Part of a small language model's weights.
Size: 2 heads of 64 (1 for keys and values), MLP 448 GeGLU, vocabulary 4096.
Architecture: RMSNorm before each block, rotary positions, no biases in attention or MLP, normalized queries and keys.
Training: a variant of Muon for these matrices, 249M tokens, 3798 steps.
MLP neurons of a small language model. Each row is named by its layer, matrix (gate and up: input weights) and neuron, and shows model dimensions 0-127. Each number is 128 + 24 x the weight over its row's rms, rounded and kept within 0 to 255. A neuron's up and down rows have the sign that makes its largest values positive.
After each neuron's rows, "fires on" lists the tokens most often at its 100 highest values on Wikipedia text that the model never trained on.

L5.gate385 [121 161 147 138 166 117 100 115 112 116 120 173  98 144 104 113 109 156 140 117 122 116 143 128 160 144 115 117  98 114  96 112 138 151 152 155 124 114 129 140 136 143  74 136 148 138 120 166 124 138 164 109 126  74 118 117 146 131 120  81 133 116 128 100 107 112 130 183 118  99 147 113 193 146 141 166 131 149 108 111 175 162 130 138 117 175 179 123 115 179 124 128 155 123  91 131 164 110 144 160  95 128 120 104 116 160 118  70 174 143 126 109 145 143 141 153 106  87 115 101 100 142 139 107 146 146 118 118]
L5.up385 [ 87 110 144 135 140 136 140 153 109  93 111  86 136 118  80 159 134 157 156  97  93 150 142 109 157 113 126  96 126 146 132 104 147 126 110 160 145 124 138 123 176 147 131 118 137 122 133 134 139 160 154 133 108 104 117  95 165 152 127 157 134  97 164  81 109 106 110 124  85  80 140 132 170 164 114 158 182 112 157 105  96 108 146 138 128 135 108 103 117 114 118 117 124  90 166  84 153 125 122 121 138 143 146  84 111 135  94 124 158 149 112 145 133 177 130 124 107 105 131 101 105 128 108 114 146 114 132 135]
fires on: ":", "es", "ered", "er", "s", "ed"

L7.gate351 [129 139 108 139 156 148 114 113 105 124 109 116 109  84  82 104  96  97 123  89 120 116 115 156 108 148 145 109 142 143 130 130 103 127 151 139  97 115 106 128 126 140 112 135 172 127 108 124  94 142 163  97 164  74 152 132 167 135 117 138 100 108  99 110 108  92  81  99 146 105 105 158 135 116 139 152 102 142  92 102  56  99 153 140 133 127 145 145  97 151 145 136  97 183 130 114 136  90 167 104 161 190 130 131 182 140 106 108 100 117 126  99 155 100 109 138 147 117 124 119  94 137 110 136  97 118 125 131]
L7.up351 [159  90 131 122 110 133 126 172 109  91 100 108 134 100 112 131 118 129 116 163 141  86 130 114 146 140 135 118 108 115 131 134 121 149 147 102  83  82 129 109 148 121  73 154 144 122 130  92 132 149 148  84 159 136 154 182 152 112 121 113 122 153 144 146 144 124 127 119 147 124  77 117 126  98 155 154 174 126 148 134 111 121 173 138 101 145 151 134 107 120 120 106 155 175 173 162 184 122 101  60 138 121 110 151 160 126 115 149 115 104 174 124 135 138 146 103 151 123  86  79 144 122 110 127 125 138 101 116]
fires on: ",", "is"

L7.gate116 [108 137 152 155 204 127 104 122 163 103 125 142 163 161 136 132 126 102 107 105  95 106 125  47 133  97  92 115 124 130 146 132 150 103 134 160 157 160 172 156 161 174  94 109 136 165 160 145 132 157 118 127 119  87 114 136 109 127 116 123 104 109 116 130 118 154 120 123 149 127  87 147 147 115 121 114 154 117 182 113 143 115 134 123 126 139 140 102 135 135 123 162 134 155 129 169 124 127 127 124  99 156 140 138 125 114 123 149 134 136 118  97 141 169 103 173 125 142 135 141  94 159 128 100 201 182 112 126]
L7.up116 [132 130 135 119 167 112  86 118 139 140 110 137 173 159 156  96 133 148 116 173 109 109 111 133 156 124 116 120 150 188 106 110 114 184 117  93 157  91 119 135 112 157  92 145 109 162 175 112 106 126 141 129 150 124 108 136 118 103 131 119 143 139 125 100 153 128 181 144 103 134 140 134 146  95 162 143 178 120 147 111 119 116 181 139 102 137 153 109 117 145 123 123  98 118 145  83 130 113 148 160 112  98 118 110  86 122 124 147 108 177 131 157 136 117 127 115 132 163 161 137 162 135 171 157 127 196 141 140]
fires on: "ing", " of", "ating", "side", "se"

L2.gate317 [168  78 148 113 100 135 110  74 135 154 127  97 134 142 115 156  78 144 119  98 112 140 125 166 139 139 154 136 118 140 139 120 124  95 104 110 120  79 110 111 106  85 151 111 161 103 127 153  93  92 133 120 145 133 145  92 121 128 100 114 117  92 137  92 105  94 123 112 101  73 120 116  85 100 126 142 102 133 134 114 102 135  99  92 176 125 113 122 118  83 130 143 136 147 190 157 102  85 107 109  80 146 131 106 126 142 118 152  80  99  82 126  79 167 140 149 117 111 103 110  96 118 127 127 130 129 109 125]
L2.up317 [169  89 125 112  89 140 112 111 115 131  87 114 145 125 120 151 142 124 149  98 147 116 115 137  94 160 117 148 113 112 147 153 149 146  94  89 112  72  93 109 123 133 146 131 131 126  99 128  94 155 145 117 129 118 125 154 132 103 117 120  66 149 125 141  81 118  90 159 121 133 111 130  76 112 182 181  93 125 143 132  98 167 108  81 124 117  96  98 118 128  93 103 140 150 126 160 150 104 119 121  71 147 139 131 152  99 145 171  66 126 107 129 147 140 102 129 128 142 128 134 148 128 114  90  91  90 126 126]
fires on: "el", "et", "I", "iro", "ol", "en"

L7.gate360 [109 130 120  96 143 163 161 156 132 111 131 142 161 125 115 130 122 120 140 132  67 116 104 111 155 135 100 104 128  69 104 144 134 126 171 109 101 148 124 146 150  77 141 134 139 144 116 127 166  89 125  95 160 128 168 168 123 114 121 118 105 135 132 114 181 125 102 137 146  94 145 163 142 107 134 141 102 126 104 137 114 135 168 161  90 140 149 134 140 134  97 128  70  77 104 183 121  96 140 112  91 142 148 123 153 139 170 102 117 119  95 107 121 142 135 123 122 141 140 134 104 145 118 146 177 129 117 165]
L7.up360 [122 132 141 131 119 140 119 160 147 116 134 153 173  83 135 121 134 150 137 113 154 116 108 170 128 116 121 148 116  88 121 126 170 116  73 174 162 157 119 137 101  82 138 141 124 109 155 128 128 155 115 120  76 131 135 116 148 134 164 155 112 124  91 149  91 110 116 142 156 151 134 145  92 119 126 125 122 144 124 121  97 157 120  85 125 130 110 111 124 168 154  58 103 141 108 123 129 142 123 116 113  96 107 137 145 163 147  95 146  81  95 144  89  98  86 121  87 155 145 141 126 124 136 114 182 116 131 125]
fires on: " up", "m", "per", "ever", " out", " off"

L5.gate407 [124 154 148  81 117 115 143 137  86 138 177 102 147 118 116 132 108 111 118 157 118 171  84 125 141 102 125 150 125 163 166 140 142  71 107 129 146 142 112 121  93 112 134 139 104 131 163 145 137 116 117 150 108 123  99 164 130 152 132 113 159 145 108 116 137 151 143 119 148  78 120 114  95 114 111 140 178 144 106 122 151 131 137 153 147 143 133 163 112 137 144 128  98  66 113 166  95 128 120  75 141 121 173 119 165 123 155 147  91 120 152  96  78 102 153  80 124  94 105 103 131  85  72 103 116 121 120 152]
L5.up407 [114 134 108 102 112 158 148 152 100 126 152 102 127 102 177 148 130 127 135 144 176 174 129 138 154  95 140 140 105 128 146 165 115 133 169 161 111 114  92 168 124 122 116 112 109 138 198 124 137 143  65 135 113 145  92 144 171 128 128 139 127  95 126 131  91 135 140 129 108 128 142 138  88 135 138 118 165 142  88 155  98 126 110 143 154 127 123 145 104 144 117 145 104 141 104 135 147 128 134 158 131 138 167 140 183 144 147 128  94 141 118 103 117 134 152  79 139  99 113 161 150  97 127 122 154 107 108 142]
fires on: "E", ")", "ed", "'", "er", " reached"

L5.gate365 [117 177 133 144 127 127 170 115  92 144 137  94 113 112 146 138 109 148 116 168 135  90 122  68 110  75 152 161  94  95 153 147 120  86 125 126 122 153 138 164 144 128 151 168 130 171 152 109 131 135 137 162  65 161 104 113 148 122 109 124 121 134 108 112 117 106 110 130 152 164 123 115 124 111  99 108  85 142 122 149 141 160 100 142 131  82 127 152 156 101  97 116 113 106 110  86 179 136 129 100 129 128 113  90 121 100 138 145 100 128 139 123 133 123 122  73 138 148 103 112 100 156 135 159 121  74  87 171]
L5.up365 [134 156 146 142 130 142 151 186 116 122 152 104 136 145 170 161 128 143 103 155  90 137  64 108 129 119 124 128 156 112 108  97 127  83  99 105 141 138 124 131 119 145  92 142 131 153 133 157  94 124 160 117 148 112 150 125 113 134 155 138 151 106 154 101 125 119 101  94 110 134 123  90 175 156 172 169 139 106 152 155 120 102  99 127 108 148 170 131 131 114 149 129 114 124 138 124 127 121 158 127 111 128 155  75 138 125 129 113 124 135 114 143 133 160  97 102 146 161 146 133 115 137 107 109  60 129 171  95]
fires on: "\n", " number", "er", "t", ":"

L4.gate442 [128 126 154 161 114 112 157 118 113 106 112  91  91 149  83 111 108 104 122 150 103 108 127 104 145  81  70 122  92 115 138 164 104 111 153 151 120  94 138 134  87 106 136 113 136 177  98 122 115 119 158 141 131  80  89  96 138 125 140 131 112  76 128 141 120 147 142 119 159 117 129  80 136 127 122 119  73 137 124 128 118 141  95 135 136 183 126 130 122 150 113 126 148 118 148 139  89  99 148 128 152 144 138 105 141 115 153 146 166 109 116  95 124  59 107  83 134 129 102 136 116 159 113 129  91  87 144 160]
L4.up442 [150 147 225 119 110 123 120 113  99 126 147 107 123 179 148 153  96 171 130 156 113 109  81 108 100 120 163 131  82 154 113 138 118 127 150 126 112 118 138 115 100 102 123  63  96 105 122 155 129 140  92 105  96 120 140 131  98 101 125 141 110 127 180 161 112 126 157 138 161 120 123 142 131 153 170 118  91 162 110 119 112  99  80 124 120 144 104 164 122 146 111 144 104 128 112 148 156 140 110 141  99 116 163 118  97 113 147  83 126 149 125 129 108 104 142 142 137 131 151 151 123 149 112  88 129 108 142 155]
fires on: "\n", "u"

L5.gate266 [152 128 130 108 127 151 150 182  79  96 148 104 126 102 132 127 135 113 173 159 162 122 117 176 122 121 122 171 176 130 148 124 116 142  70 130 139 130 142 115 141  82 139 148 156 106 120  98  96 121 174 143  98 132 102 125 147 117 138 120  91 158 131 123 125 127  92 120 120 138 132 148 135 120  98 112 136 161 117 137 160 131 142 116 117  97 108  99 126 109 167 121  76 108 168 125 101  87 116 143 107 144  93 147 146 128  92 136 133 116 166 119 124 116 132 119 158 159 122  77 123 107 148 125 140 120 155 158]
L5.up266 [153 134 137 168  53 169 152 168 122  89 141  72 114 142 131 136 107 124 145 120 165 106  93 171  97 115 128 109 156 121 158 194  96 120 114 125 124 159 162 172  96 127 129 130 138 126 119  93 160 107 127 131  89 131 129 106 110 172 151  86 134 164 114 111 144 155 118 125  91 126 148 100 141 124 123 121  99 107  87 141 145 161 117 118 128 141 137 104 110 112 154 107  64  96 160 137 107 111 132 127 135 125 127 108 156  94  99 148 128 112 165 113 135 114 124 130 124 151 136 118 106  96 136 126 123 106 118 150]
fires on: ",", "in", "ul", "m", "ter"

L5.gate258 [138 108 126 145 125  81 109 135 163 108 152 118 117 129 110  87  61 148 119 123 119 145 140 115 101 143 131 165 113 117 142 119 134 155 112 105 131 160 118 169 170 121 124 117 148 152  86 180 130 157 138 118 155 132 106 155 161 130 101 123 101 136 126 160 105 111 136  87 115 109 128 111  94 143 119 171 154 155 144 140 104 109 138 107 117 136 125 130 119 123 160 130 125 165 165 119 151 124 121 115 139 138 118 139 157 134 148 102 160 129 140  87 188 141  96 148 106  96  65  70 150 154 128  96 161 124 100 113]
L5.up258 [154 138 151 148 146 101 116 133 130 121 121 139 129  69  83 138 109  81 155 130 138 132 123 108 101 113 136 141  84 152 121  99  82 117 109 125  92 104 146 185 130 139 102  97 170 121 150 137 127 124 134 102 113 140 139 109 145 167 123  73 146 151 123 101 131  97 118 113 128 114 131  97 113 135 138 120 172 144 153 115  80 118 126 110 125 113 161 160 121 104 147  96 157 130 156 152 186  92 154 111 147 146 162 188 148 125 147 135 134 124 113  86 142 136 112 180 124 152 105  96 106 114 104 127 144 141  63  96]
fires on: ",", " of", ":"

L2.gate394 [120 127 109 139 138 158 144 148 137 150 102 133 143 141 177  80 110 129 168 105 108 165 134  93 134 136 157 167 143 153 183 139 153 136 107 133 106 115 145 102 108 130 103 133 103 146 128 127 145  85 125 151 108 133 110 137 163 142 126 134 109 101 115 153 139  98 123 154 120 119  97  96  95 118 105 131 132 105 142 148 198 121 108 141 144 111 128  93 129 116 141 127 134 136 156 158  85 103 113 127 164 111 156  94 166 123 145 139 144  79  99 131 154 115 161 128 109 130  71 111 127 145  83 114 153 134 180 139]
L2.up394 [144 135 137 143 148 130 142 153 122 105 123 132 132 137 147 129 138 105 127 145 135  95 179 110 157 155 130 128 109 138 158 176 112 153  93 123 124 164 108 140 124 184 105 128 148 119 105 122 162 104 158 107 125 155 123 128 141 133 135 187 128  83 134 125 135 118 177 124 159 117  97  95 135 137  87 164 138 126 123 105 133 141 120 126 130 115 143 108 114 122 133  75 112 120 155 142 163 130 163 110 165 112 150 160  90 134 161  90 139  99 146 145 165  74 117  94 130 138 127 120 146 129  72  96 188 148 138  92]
fires on: "ass", "ation", "reek", "as", "a", "==="

L5.gate28 [113 113 159 174 159 120 138 184 182 145 156 113 132 165 115 107 156 115 111 119 116 122 108 127 184 125 137 111 137 136 142 129 106 147 143 153 120 147 123 142 115 115 104 120 125 174 116 145 140 122 125 132 124 135 137 174 147 109 115  84 108 144 165 119  85 101 145 151  57 108 160 157 171 126 136 182 164 146 104 156 130  86 151 115 106  96 134 127 132 120 147 144 142 151 118 108 118 124 100 155 101 144 133 117 120  76 123 126  98 182 100 113 191 139 105 109 111 104 175 127 106 149 132  85 124 124 163 103]
L5.up28 [ 69 143 122 169 115 115 131 124 140  88 150 141 114 117 105 137  93 139 113 132  99 113 150 128 126 116 158 142 152 113 134  79 131 110 136 159 127 122 126 134 108 178 146 151 115 126 161  93 134 156 115 145 111  96 100 116 132 109 129 118 110 131 102 126 115 109  95 136 137 160 157  82 114 143 138 116  94  94 136 133 109 174 134 109 115 152 148  88 151 144 166  93 106 115 158 112 162 143 137 138 136 138 115 124  93 171  89  80 132 160 104 110 127 108 114 131 151 103 109 100 116 153 106 128 171 137 144 162]
fires on: ":", "ing", " to", "es", "ed"

L7.gate436 [ 93 116 178 154  92  64 110 103  99 108 113 151 126 134  88 156 125 114 143 122 121 119 131 115 121 170 139 116 120 155 106 138 140 144 131 153 126 158 164 134  88 129 136 159  96 112 112 128 142 140  77 151 142 132 130 190 143 111  88 141 124 141 142 115 125 109 119 155 156 110 166 116 102 107 140 119 104 108 154  99 112 125 138 103  80 126 101 140 154 140 116 108 106 157 143 124 127 105 139 103  91  88 114 110 137 112 110 140 167  89 208 148  84 111 123 120 145 132  95 134 181 138 123 130 143 129 124 142]
L7.up436 [ 96 164 141 102 156 109 119 134 115 135 144 122 128 164 116 107 151 117 134 136 130  99 143  87 115 115 125 153  85 145 112  84 153  88 128  66 105 150 103 202 126 162  82 136 141 170 140 125 139 122 162 107 136 144 111 144 131 129 119 114 134 119 152 170 155  75 144 155 141  76 132 133 111 138 114 102 129 127 161 152 113 120 111  77  79 133 135 140  88 117 155 148 153 151 166 137 110 107 155 148 157 127 158 156  91 146 106 142 142  95 128 164 117 119 132 139 119 169 113 105 117 165 115 114 155 150  81 153]
fires on: " and", " a", " or", " of", " on", "al"

L4.gate95 [ 86 105  89 165 110 173 112 180  85 145 118 149 155 102 125 155  97 153 126 168 115 156 141 140 137 126 108 156 130 131 107 153  98 162 105 140 136 119  89 118 121 145 196 124 116 147 107 131 121 123 145 184 111 145 118  83  86 115 114  82 139 107 130 125 106 129 160 117 101 110 161 144 168 137 102 142 160 120 145 152 126 107 162 128 124 137 140 153 146 116 165 124 130 134 126 120 110 180 115 120 152 121 126 133 138 144 135 162 134 122 127 117  98 113 110 124 175 128  89 129 144 130 122  81 121 124 181 128]
L4.up95 [139 170 128 131  85 132 121 135 167 159 156 121 126 141 120 123 105 147 111 141 140 167 129 181  86 133  77 127 144  93 162 150 137 124 142 124 157 121  99 161 119 126 129 124 125 150 105 153 103 170 123 160 115 133  87 126 118 110 114 100  85 114 154 136 125 165 173 133  96 137 189  87 156 122  98 132 139 128 100 134 162 127 151 152 128 156 117  83 138 116 175 127 115 102  99 102 152 121 123 148  99 121 141 120 148 120 149  93 123  86 114  77 145 113 131 156 120 116 105 179 123 117 138 141 125 125 126 113]
fires on: "an", "ad", "|", "p", "r", "ech"

L5.gate368 [156 166 111 129 123 132  97 111 124 106  87 103 121 167 182 116 149 124  98 123  98 135 143 146 141 170 106 140 170 143 145 154 129 125 126 176 138 160 111 100 136 164 112 110 159 120 114 109 145 125 125  96 134 112 104 141 145 134 102 111 130 103 118 120 173 167 115 118 141 125 131 158 117 139 152 117 110  99 149  85  99 140  97 122 149 122 138 159 167 158 125 109 106 103 112 107 148 131 136 102 127 109 152 177 173 143 102  84 119 148 124 135 102 168 169 153 128 126  94 130 147 122  79 107 104 127 130 113]
L5.up368 [115 118 111 130 102 143 119  92  92 126  97 139 131 124 201 147  94 131 153 154 151 157 100  97 151 104  95 122 150 120 149 117 124 141 104 122 106 133 178  70 120 127 135 149 128 143 132  79 165 135 111 113 145 136 138 185 135 133 134 128 140 164 123 108  88 123 169 116 112 158 119 102  94 107 104  86  99 173 132  88 136  96 106  75 118 117 116  81 119  90 104 155  98 119 147 133 101 154 124 110 134 151 113  90 102  94 110 163 134 137 168 129 130 148 141 121 117 122 110 106 138 127 150 139 155 141  84 141]
fires on: ".", ")", " –", " |"

L2.gate12 [122 114 137 123 147 154 121 133  90 143 142 100 128 135 169  98 116 108 176 135 130 163 145 140 174 147 127 156 128 137 136 138 160 109 109 102 165  84 150 126 116  90  92 158 165 136 126 131 124 128 115 105 133 144 108 159 163 141 116  80 117 115 131  86 162 118 126 108 128  86 133 109 142 126 119 111 111 148 112 122 134 119 203 193 135 118 144 136 133 136 112 141 161 133 115 123 136  93 127 163 151 152 137  92  61 133 115 147 138  78 125 130 156 101 164 118 109 136 108 182 108 131 108 122 153 159 124 118]
L2.up12 [130 132 137 165 146 134 146 129  81 108 158  88 150 131 121  98 126  88 125 143 105 125 162 162 140 116  95 106 133 135 197 142 157 152 128 132 129 109 103 129  99 106 118 107 177  95 100 132 112  96 145  73 117 141 121 119 116 153 132 135 112 151 141 160 139 138 115 150 109  95 142  56 137 180 139 119 127 122 116 102 123 156 135 121 124 109 120 101 103 118 141 127  94 108  93 129 173 127 129 178 137 113 127 142 142 103 136 162  89 130  77 152 126 116 113 153  98 135 149 140 115 175 157  77 156 107 128 128]
fires on: "and", "as", "tern", "ry", "ron", "ation"

L5.gate378 [160 174 144 141 134 133  96 125 152 132  78 109 138 112 121 152 147 155 100 139 140 171 158 126 123 132 106 149  95 114 120  91 151 153 144 149  88 182 124  86  88 128 106  94 147  99 148  85 141 113 125  86 128 123 122 105 161 121  85 114 118 129 110 168 133 116 131 171 124 147 120 115 109 129 132 109 152  82 147 115 104 108 112  82 150  41 133 116 150  95 124 100 115 128 147 115 108 114 155 121 144 103 118 130 138 163  75 126 105 131 117 117 141 166 136  98 124 146 102 143 148  95 152  66 155 141 124 128]
L5.up378 [134 133  84  88 107 161  92 123 145 149 135 112 177 147 153 152 125 189 163 140 153 165 146 119 125 121 143 107 116 107 104 141  92 154 113 113 109 106 135  92  97 111 109 131 129  88 186 132 129 107 130 116 162 130 148 138 158 114 127 122 154 130 118  93 128 175 103 108 151 108 149 115 125 127 127 169  91 127 162 142 104  86 132 101 140  84 122 138 127  81  93 119 154 111 110 153 101 172 134 141 119 105 122 155 112 120 118 144 130 136 147 143 141 199 146 165 119 122 123  85 141  97 126 106 140  99  76 110]
fires on: " |", ".", ";", " at"

L7.gate92 [150 135 192 109 155 133 132 160 102 171 106 128 121 118 154 153 107 107 161 124 137 128 141 111 166 126  96 117 129 108 170 165 119 124 152 105 119 142 129 141 133  75 130  61 156 110 117 135 157 105 155  85 136 147  98 117 149 119 124 176 125 129 186 138 125 142 116 108 106 136 115 156  76 123 123 126 166 130 138 150 114  75 116 134 146 158 105 108 152 193 136  85 104 194 159 117 113 128  95 149 139 135 138 124  98 131 131 128 153 143 142 104 136  97 138 117 130 120 136 129 129 115 143 134  91 136 150 101]
L7.up92 [105 110 142 149 130 139 146 119 113 157 115 126 127 110  82 107 104 151 113 139 130  99 118 125 115 142 131 147 150 157 115 141  87 128  90  94 139 124 110 128 160 138 128 118 127 142 138 142 115 139 116 159 121 150 144 104 142 127  87  74 159 112 135 112  98  82 159 123  89 121 118 103  76 180 125 113 129 142 156 146 121 153 145  96 182 107 134 130 104 117  89 128 124 136 157 160 171 122 126 154 152 110 141 145 119 114 164 146 138 208 122 136 146 123  84 113  89 180 115 117  99 110 155  97 140 120 117 115]
fires on: " sc", " Sc", " political", "sc", ",", " public"

L2.gate313 [104 131 143 108 115 121 120 159 119 141 122 128 127 151 111 158 129 143 114  90 139 140  73 117 112 137 124 139 149 138 167 134 119  95  97 113 151 119  84 111  95  80 116 118 134 140 108 150 121 137  63 114 102 146 145  92 136  95  74 104 135 142 132 127 176 141 132 135 155 134 163 129 152 149 115 165 146 165 127 145  98 122 126 127 177 145 119 148 165 108 149 125 160 156 181 111 139 148 103 100 128 121 113 110 131  98 135 134 120  83 109 132 153 138 112 108 152 132 124 121 157  77  97 102 113 129 103 188]
L2.up313 [ 95 120  94  90 129 105 108 126 155 116 130 153 142 169  97 114 119 155 109 139 103 135 127 118 132 115 113 114 134 133 130 146 100 106 113 105 167 107 117 138 141 104 138 138 101  83 100 126  75 149  60 131 121 141 154  95 143 106 144 139 143 129 131 150 152 107 182 104 130 141 141 107 120 149 153 172 120 123 139 154 126 151 147 123  81 128 106 105 145 119 107 170 145 124  96 145 137 132 128  91  71 138 112  96 174 139 104 142 132  74  88 109 151 126 141 150 137 156 103 145 126 106 151 133 125 134 156 146]
fires on: "ad", "u", " Man", "an", "od", "en"

L5.gate257 [111 174 132 102 147 119 120 116 137 117 115 126  94 107 148 133  94 105 103 117 115 115 124  98 107 126  99 135 177 138 120 115 148 168 120 129 157 135 141 163 138 123  86 118 167 123 153 140 153 141 131  69 167 163  90 127 181 111 125 162 121  70 151 110 163 142 139 119 114 102 106  90 110 145 139 160 119 101  88 114 107 119 144  97 129 124 131 168 168 157 128 165 127 129 149 104  72 161 158 117 123 124 158 143 138 151 139 110 100 136 117 125 152 146 165 117 137 106 117 164 118 165 137 142  82 117 108  74]
L5.up257 [109 134 190  79 125 124 134 103 149 108 121 146 142 154 115 124 116 137 152 133 136 102 145 107 151 129 129 114 173 117 117 144 107 127  97 115 101 144 190 131 113 145 110 111 137 159 130 146 137 118 111  64 122 131 109 100 114 116 132 119  67 104 121 158 143 153 164 125 116 125 141 135  81 155 101 146 119  95 157 147 148 113 130  87  99 128 145 154 168 136 105 177 131 120 128 163 115 117 113 125  93  98 140 142 146 109  91 131 116 107 110 104 112 180 110 152 117 119 122 149 138 170 145 138 106 102  86 128]
fires on: ".", " |", "ot", "yl", "N", "S"

L5.gate284 [117 154  98 120 129 141 162 135 177 133 124 142 184 156 137 150 129 126 132 108  99 143 134 124 173 190 132  92 117 110 102 101 137 123 144 102 163 106 190 102 107 117 131 137 142 145 109 139 138 130 106 143 128  98 118 118 110 150 116 111 154 116 117 126 106  96 133 160  75  89 119 136 144 122 124 162 132 112 112 165 131 112 123 146 141 138 131 130 144 125 131 157 117 157 157 134 135 134 157 102 148 155 157 109  86 130  90 122 138  99  92 131 155 146 157 138 119 116 105 151 142 107  95  92 155 142  99 110]
L5.up284 [134 115  89 116 138 117 150 140 140 150 147  89 120 142 134 199 122  92 122 120 115 144 176 157 145 157 108 123 114 183 109 122 130 140 147 146 112 167 156 128  87  76 147 126 172 112 150 107 127  92 134 138  94 135 133 139 106 110 117 112 138  86 139 132  85 123 120 123  98 134 102 167 164  77  99 131 110 125 113  90 113  74 144 120 150 134 103 136 188 167 128 105 130 114 129  60 131 123 142 122 165 142 135 116 131  89 119 128 122 140 139 122 151 155 119 118 145 121 141 125 131  98 137 149 148 139  93 106]
fires on: " as", ".", ").", " h", " e", " c"

L5.gate166 [156 106 140  95  96  96 157 164  94 157 122 148  93 116 103 126 136 176 180 150  99 152 121 129 120  99 143  96 105 121 174 125 103 109 106 165 133 136 107 128 153  96  76 127 156 125 106 145 135 122 124 152 112 117 109  78  88 107 122 135  88  95 116 131 138 116  95 103 134 135  90 141 117 126 102 115 151 145 140 141 171 137 133 138 146 132 185  80 150 129 127 124  92 157 147 112 134  97 140 122 112 138  98 152 154  92 125 138  96 108 117 152 124 144 151 111 152 135 128 106 114 116 135 106 151  96 170 107]
L5.up166 [119 118 130 130  67 135 152 161  70  63 172 132 130 136 130 145 157 127 137 151 157 151 121 141 171 109 153 153 139 133 108 143 142 124 112  93 145 113  82 171 136  98 181 116 114 127 147 129 125 142 126 130 144 135 138 149 170 124 143 128 116 122 174 114 155 148 165 121 144 142 180 135 137 126 139 109 133 136 109 110 162 114 133 123 141  96 115 102 143 108 131 147 125 126 138 150 105 115 110 143 153 135 142 120 158 131  96 147 100 168 147 104 133 150 145 147 123 157 139 137  97  96 138 124 130 148  98 133]
fires on: ")", ","

L2.gate393 [100 149  93 131 105  98 131 153 148 124 119 163 115 110 149 141  93 139 170 159 122 129 152 132 194 146 127 124 111 138 123 139 133 153 123 131 145 136 116 107  95 131 101 147  93 102 126 120  95 167 129 109 136 140 142 139 131 148  88 173 165 110 177 110 134 101 113 136 127 111 111 139 145 173  86 138 165  95 138 144 110 178 169  85 175 150 159 134 121 145 115 120 134 101 154 148  96  99  71 110 106 123 168 125 161 151 113 141 155 129 129 109 117 128 155 140 122  76 143 127  86 114 167 127 146 134 123 126]
L2.up393 [ 86 113 140 157 112 145  96 143 135 139 189 147 124 136  88 148 107 137 104 171 152 141 151 138 155 158 167 146  90 166 153 147 147 156 119 118 167 113 132 104 140 144 144 141 113 121 146 141 119 152 136 154 160 156 112 150 111 139 117 156 155 121 161 124  90 112  87 138 125 108  65 162 108 166 149 145 110 125 173 124  92 149 154  78 110 125  96  99  76 138 119 115 125 119 151 136 146 125 133 133 121 173 101 154 156 108 115 196 117 123 123 100 141 145  94 129 145 102 164 112 132  71 110 101 142 123 133 132]
fires on: "an", "en", "in", "el", "ov", "ul"

L2.gate139 [115 142 147 147 172 126 133 107 131 116 106 143 133 124 137 126 152 122 138 112 125 154 181  93 127 142 107  90 142  87  86 122 137 112 119 124 116 139 144 149 171 123  95 112  82 134 155 103 148 194 160 150 116 119 107 145 119 135 133 108 154 170  98 101 121 152 140 134 140 133 150 116 150 155 162 139 130  90 179 102 106  59 131 143 114 115 145 194 140 112 149 157 118 120 137 140 144 130 140  90 123 122 170 163  96 149 100 116  81 143 134 154 152 130 140 109 130 136 174 155 122 126 138 113 107 106 162 123]
L2.up139 [112 120 104 139 116 157 188 123 137 120 158 100 110 118  83 188 158 120 185 108  92 139 135 155 125 116 159 115 143 117 106 124 115 112 138 159 116 125 113  83 118  98 103  91 144 106 106 104 110 169 125 101 100 131 133 141 124 127 155  95 145 104 122 152 111 127 156 150 110 130 153 144 141 128 123 146 137 143 122 117  93  91 204 131  75 153 124 139 144 138 144 153  99 154 166 105 146 102 138 120  92 130 131 157 131 113 111 112 120 135 162 113 118 151 112 126 113 107 160 162 121  95 127 144 133 137 121 118]
fires on: "ic", ".", "ice", " been", " as"

L2.gate382 [137 138 123 164 133 134 144 114 122 123 155 121 125 140 109  90 164 156 136 118 148  92 162 119 112 106  89 153 118 151 144 111 116 118 106 123 108  73 132 114 129 123 150  90 137 128 152 159 142 114 149  89 120 103 118 137 148 126 160 105 133 163 154 116 142 155 109 114 125 124 107 150 115 114 139  92  58 144  76 132 115 124 100  91 119 112 125 152 111 143 144 120 116  85 124  97  86 154 122 125 152 136 110 123 163 155 120 141 166  77 108 113  94 103 158 140 138  79 130 119 116 141 115 129 146 139 111 138]
L2.up382 [126 119 109 128 107 140 124  92 143  88 156 122 109 155 133 105 133 160 112 138 144 111 153 158  72 131 139  85  93 117  90 180 139 129 137 110 118 101 140 153 138 147 132 146 115 109 146 167 121 151  75 140  70 144 131 124 113 132 130 167 132 100 125  99  76 105 140 129 155 103 124 145 104 144 133 118 134 130  96 164 157  84 143 117 142 152 158 116 160  88 112 108 119 153 119 119 137  90 133 103 109 127 120 121 128 160 143 132 157 147 143 126  94 152 121  73 129  86  91 140 142 158 119 123  79 144 143 103]
fires on: "\n", " on", "ut", "et", "ed"